{"n_kv_head": 4, "activation": "squared_relu", "norm_eps": 1e-05, "rope_base": 10000.0, "init_std_qkv": 0.0211, "schedule": "wsd", "steps": 10337}
MLP neurons of a small language model. Each row is named by its layer, matrix (up: input weights) and neuron, and shows model dimensions 160-351. Each number is 128 + 24 x the weight over its row's rms, rounded and kept within 0 to 255. Numbers have three digits each.
After each neuron's rows, "fires on" lists the tokens most often at its 100 highest values on Wikipedia text that the model never trained on.

L13.up1438:074077131127121130107114132124080080148074138115129120108164126119146119116130114134128147141114133139123110149151157144119120121124114160145116140100112138138119146132104113126102101137124111119164119137160126145200144166075094132077139121140149163146172143125149085131111142119084145119125134152136146133113081152117113140121108130126106086145151147140112158105118153152144128183145087124084162098149176123141171128152130144159109111116138117117121158129156109119127176111131127130117127119170109144111094125106109154092096074198123131108118112158168120126150120183124174175
fires on: " of", ".", " under"

L10.up1257:124121132121139122099102133114128074133045158078194115096136163119101125106079162146106177130129170100113071136072144089105095197162126117145169153143135127149098139170143132140124110124123118141152108120113132093122124113112121101127166143129125174109104121140073122125113110095146107111155128097126132157147103168197116114121149127115129161116158153158097102093150121079157120137168129155117111138116147169145121099142123110180154126112167142154116149117136162167151162119146126132104119161153140144100156121126146173102184152151108122106149125109119118153136132161103152177
fires on: ".", " was", "=", " \\"

L10.up821:135179102128094123115156130180110158136120129108141081051148135113096117118120174150146126120129103156091098167112106162179122162104129135108136126112124150117129141155116132156113094093136112106122157118146123099145170109134113145159149092130119143115124169122130164165090076139179096125141129117125132118114162116116146130108125103167142128128125107127146123108112158079127127136117105111170104125132102125119161172155152122102162159116106107116092075115090131139156136116162186137137091153141101122122153136141127116162143086158153151138154132143145101113160157166113111125
fires on: "d", "t", "nt", "ed"

L13.up948:125142083142114128127149118157141115139119155110097133104111125111121087147077145214132101160111119129132121148133089123162098176152109148148114146094163175122129142154054152138136096093150109123118126144119144135136136125181133113125163143152120174145102137125132156170091116092133138182131110167104122150089095148124100145118110115139107137070115136137122097134106170146128118127165126109116153113188123141148104129158123135134113128103123143146080129130103122135096123095145149096142149134137089102099145103119154139120141087161127117122131079135170118133115116152092121171
fires on: "d", "t", " can", "li", "te"

L17.up421:127133119121148120139132125140129114141142120092109092137125122098138132100142113141115106122130127179111108130134123114142143082161099127116125095147128152124134124112143131094130152118098108130102124102165151113145152149121143188086155134119113106124096100136122122146115114144130106152119150140095118162091110141099134113164137158131099109115101131123112132156153132108141117116163121113123097141129120136149179110144155117117116170154089110075118182158113157151118164126104110129101123138128103089130091156080121128148169129111155137118103128115173120121088144106129108092
fires on: " (", "-", "\n\n", "–"

L13.up1392:117108143174105139130101125118154142110109120124147108108140099115107171100118120130142093108103136102083091117115100097146145165114158144119112155141093122134095098169145130157158112103120130144119071133152134099121111145135108094130151110165078121124104139127122110102096089110100142115165108166105134128164140135127137103102145088129145124103138119151109135139147112177151126133123129151118088087129106131115149112162117116176120109117126161160100184120099123132124138117137148106181146168140127127145130166095170118103106097159149160083136119143129108173143136114131125086
fires on: ")", "\n", " |", "\n "

L10.up1483:065102175097112144115112165124143115132113144116123096059128113117091121140103180174129137143116132098122125155121091097177105145111095151161127111135140118132127109151113073108148120106133136127155105137163119072166147103112097108126158129120139151121120153144102111102102084111087117126162124148139143151121103147126160121113137122147171135098141121143084107125109107125123112133167082149106135131158115143119131136143123125144138150096118153122083141155122142103106131116179129139101102169125129110110131151106151153095123110153117124108133139083124095137129147108136111151
fires on: "."

L10.up141:113134093118125118118091125118130131105087161116101097078131148124144138121135105158105162158100120123107112159152142082115111156164126110078101180112125126144102153137127102160129156106153100142103142131135156116110118140110109116106128147123118138113111144124137060087107127116145083089142109194118138120127135110119109118139149107150140105078168157138092154115106125165114162112172097139088127074170117078173147089130103167191142135068131186136132167112105141125150172119136104161122111118160144134130133135115132125095099112159147120124121125150175144147126140141144123141
fires on: ")", "."

L10.up103:140136112105098156137114123149132147172128118161118131124088165117114099132101120107127117165127108116133100166140140141185155138165160171103083145125141073116164117147144124128136097124129115136125165136150113163154153128120111120113135121125131141154123128134180156081087134128175071143130123126121085138120192089127130143091132106165129115131112135165128134124143130129147130109137100143136080099118134098143114137119156152104111142145079105136122123144120141128136134118165137125136132140134114161132102164127123116176133142131152135169134138143142113123094081180124140105
fires on: "ed", "d", "lit", "ez", " had", " Russian"

L17.up1256:119103070072128114092116125157116101143155142122099153130120124110138138112114162132097104117156128145119102135098106136159180096139123165129114116147091103162160148105119103114116076102090129124137125136147124132190112112102173123151209123094074096108135100146084142174137143108123124121174141134132106176098118116095134116066137144172117116180130138145129159136138150109139150137115107125169152141125131139146147134168112125140130139097087168127134155135124104169116144124115138161115109127096166117119095132120157148144157153156157152135114119113163127149134120134140130131
fires on: " (", "–"

L13.up1115:137149151097106149133104126130154109145140105099131120127114117122096089165121145148119129100142135151123145120132125125123143129118123129085136123137118090166150153167135157141136143137101156137139155099132146126112062115117143148145080064135127112148124143105116124114151085115129107072114116145126120079121108138142128144146117114127110134114151140114098110100144119125117156209166129084133081098104147173127134108134165106122121166118150117111109145122138188092134155117115096109141122138174177133079141138091156159164147171111144150152116108142155093131112126122097096123
fires on: " player", " footballer", "er", " politician", " actor"

L3.up1109:119058128117094136086085133108147113118141097091129116144101110128100100139132089152062111160100166085119110160125124120123109119149113142087118147125118131131146099121087143112149095126140128115140100131144124154134130083117129105170159128164121117138118124150124127147109076088125074152098093159083163111140142109074103130127111118143090138145145149113102142115088160168162131114142105110106099121142123127125111111132101152118142108091135164112120091155152171129128110112134117113106121103133171133121131160089148151089140121146126120119139139116108167151098096107141151104
fires on: " by", "with", " and", " With", " &"

L3.up165:110097164161124140115097154114106065107139176113133112158092109126103088138103109136112112112139193110136127142101120103146126094128125094141116142147127104098139129130145123117146148156133132121149155152142107130139189138134117100125133117100126142128144124133143121118082082075126065145078085127086161153185091167095111143125130135177126112128160148110121135112120179133103162163151138148076116115131123158118141159124131089121156158103151130140117113172102144100133145115091163119150139123109133119139085100100164095084153097156129104145136129125108121158107152176124090117
fires on: "on", "with", "y", "ation", "ment", "."

L13.up1395:111107107147116129140149116143167154135136101071126075091115119117149146124118116159125073113140110119110094166139081114136136145162130114140134134202082138135111148174127109135122151110104089138085087162115129125126093119129113138090140146139152121123190134089094177097114096100119138152106136136100109101127143142106158130131098168128115132104099114153103147100113138119123095150157137093129117142121095153129155145139165122142103125075102150135093195161125146136130137123096120175129118128113137129183091113110110099109122149108118077104110129163132136173092094139113124098
fires on: "-", "–", "s", "|"

L10.up421:072151090097118103138106151135090115140115138137116147088140118114115161112085138157131138133108125116073140142111107131112117145125129174117112144151099100147116121147100117171142102121137139137122125157103162110138123150126110139100176125177105147131146147160115111128124072131114165119116117188109128143127095138132148087128125136143155155101164209153093138127112110168159152094126118134122108106133169101163150132146137145147141110099146145121071194119130121166115152111143136163136123124145127120094106145104118142125148133153116047103103114144145075191137143159137122158
fires on: ".", ","

L3.up1480:146085129123116133120117144146117129124123115129126141120115127121131143129136144135144152087130113118116144154130049142183129137104174120095102088142118119171092093116114072112092135117098094151114127090110133087129117149127139126135131129159127117133100180137101156105139089105135116140153084106105152104133128111116113131138166117199118084108166135144120117146116147151122146179138146147134144133144163100163148136133102105126096115103099139127131146162111104132138140110158142181133125159171095112190101171112155112157141144133162128123091098164126152088153150115128170145
fires on: "us", "s", "ata", "rum", "alis", "rus"

L3.up83:117103193123101098110129095158116094130133093086121133128135113121122137147130113169155141100104148082090135085133140128130121159128112110125123151166138159092117109132132096157138160145121116089111128141129120114164136130100164097101155111159096122122118103117122108104134141166123097176143128171103124154111133155104161140070111105143168119156159126154128147136075139113115153137114108123106117104130125117192154093121172155154118075135117166169132127182121143160134148128155130111117082162077099175141098181106110110121118115117138135122113108127127091104122157135178153095
fires on: "ha", "ja", "ba", "pa", "da", "sa"

L13.up1310:055110124139116153153127092141170132130145182118133130129134150110104154137107160143126135133150156112124141162116089111175139161089119161088137150116119095178110107134114101120118121086116101116136108138127116095135119135139127136145114128159094116123108113147068100137115118109117100116161134187106123165105090188146122131111146125159136112118144169107111103096123167103107104114172102106120156097150144119148115133148131142127150104097140113159103150165115141145136161116125102114123065121132129140171126144126142160116198121133168088107146095127096120152163144166146092110
fires on: "|", " |", " -", ".", "ur", "t"

L17.up1009:113152141137112144081112091103142147131161169140156083135101157131117138190133162139087127120125174165155085153145110138095114160129152112131148155137126155146160133116114137129146125152123123153133118142144110124119141088146144149164205111162128103164104091180114101111091086129154137157091080167105120143133148148117132108149104124170138154147149134123107161101114128144145112089136142088136066084142133137133167121132079160117142108103128147149126106128151163138129137111143126121095113136157135100152060124153129147105135116134129104118148153065118130129135134112094146128
fires on: " by", " for", " and", " with", ","

L10.up1074:075106135159104121114133138172096122173172130089114139140099124107157064169141120128099088087152140101112102118133114117128112132127123099121124117111146159116145123108099080126110133102126172129094113165137122107169147101101142099146157120144131116141063116136101165097113104151098086159148133140137121138142120139150138130110093118139155101088150130103100089155094129151139128175107126161123124122160122151124121138115140143146143161085162080141089108163135148127082157131196177103092092144107114116128051161120113087132128130116144116110181132151111101120153124144110111121
fires on: "ha", "gi", "de"

L17.up39:123111129159115121113117143125102116116145139125160134118147124115162103132141093112122144146123118147097114159120101132139154123173122103101149115160116094161161145129125096199148161106062103145160105145116161149127071081159155164132163131120070112141120132107123141165179146092144123140153117137097136166184126113115114128092095155119091117148130152167146154108135160110122127109155118075145141149108105170126187115124158134160106108127109123120121186110128136135112138127100166127152098112150123098125100089100100124157122118116056058115141140142095106143119158148120175153
fires on: "–", " (", "00", "L", "-", "\n"

L13.up988:106133093171125125113087135118135121071093134111129096122158124104105156161095131124104121131121122132128105130118140147127164105171129151122140111156105121169130145146102113147131117128117095117099094147107159134149133130078148159102171146140111106108162114137128100139142124099101151137152150168124128108154110125132134125137067117122142116140165163136104109155142096150120137136091121090120115136145110106115168119128100150121136101122092148132126172156096120149116101119122095103174106142118130106175096123162108133153135143107096123124114125097121081151076131190152180096
fires on: "-", "–"

L3.up483:129119154095135145135109161134139155147148111136150134130147112119134123135144132137127125114124143148108116145134125138148130100165128115096099094159098131094134133102137123117117163102177065122095105144116105133140144117131110162071101154101105161151122139124113157101099107086129107186131086123100181142137135114087161107107169102149118073131161101125098136116119151106140130146154125138140128130104154121119150205109101140133138115143072148115131110155129176146116141117153167116120126126102139133147135119095131125090194115172134096150139102158125110156171161121104103098
fires on: "rs", "ss", "ment", "ns", "ra", "on"

L13.up1236:123137104117134146122130152124126111084104160098113144141093134124124104135142118149156146140126119131150133136115095124146160135142140153114099141147120153129144116102085122131101118088064122143119145164136110101158160132132154110089127068125154118140120138164085127120155116088094102182109123118125147099096136132110112136148065109130138162087133146105149110162100118150115120131126138107146101077103139130085151106111123130130209128150113080121112153142077142139122117102158130083109091176104128090137114153153095121129141116092110131119116151134104113097113139122109066113
fires on: "a", "ha", " (", "A", "as", "ma"

L17.up383:129133125140108134146091160123089121126141102125112112122132096105108144168090127135132097117094124137082139168119102141167181144137121119110113108116118097121148123109155088111126101123108107100139146111129131152122122123136113146073119155130159104112125120136101143098157104092139105098126116108126142109160138112141139118129154125164135137134168170131138151156063148160119111156121130132147110127192168136109114126129074143179133125107149141103093127116122137103138157092159147128122115121130153137144078149143142147103105124161157147138120097083113121105161147116145166163
fires on: ".", "s", "ele", "us", "la"

L10.up66:093093113098097129128094135131102081164166113113115138106122154110152116121125170169118153131113136112163117173136103132147137159132129152148118134165072146118142130118113141148127110114137104162098126150153102123137167108150150127145147112103108133128142124126119125101151135121115106126108111106111128117105162120136136151129105147121161078131151165145098108118102103143097115146113117122122118146105125131121144138109132149115154142136098113100158120129124153168112149111130129130106068154157111134122090147119094113116127091119163089129126104178122117141129129101173095103
fires on: "ova", "ha", "á", "a", "ih", " at"

L10.up1417:138165118131145158118135153140116098115119114089093083125159070116085154141156121147073141149098136157116146120100131108126098138124161143100116143151157130169116139152118147138145148128091116128145124093112159128142102068140094153130099089152139115113150140098145120166174098143162117099116145131147126133143102125114129142139151151124119115118134140125101157121114121152109104147122114091132108119130173160194145132151104089151106183107146157127145096106127188091103142113154114121128138157164144140080107139124187148126170110113142123116139093156127128152125145123106150124
fires on: "ist", "er", " player", "man", "r", "st"

L17.up934:080138096113078118141100138113143082129098132127160088147140099129095090141094111199145107144140150133151134158118124111180096154136145131181129106138108125121127111151074131138137101164147095145097138152092131109140161085143091110156153125113164155176119126142138097107098116135122104141111111143104113152114138114155119132167126099149122106078087154131091108108107104153154115133150109093086104135109116124148183134098082090119169117103148144112110091150153150141107116099168144104121123163134147166121144117114122137163151133182127150119099161095137081080142110142126138133
fires on: "l", ".", "n", "b", "h", "r"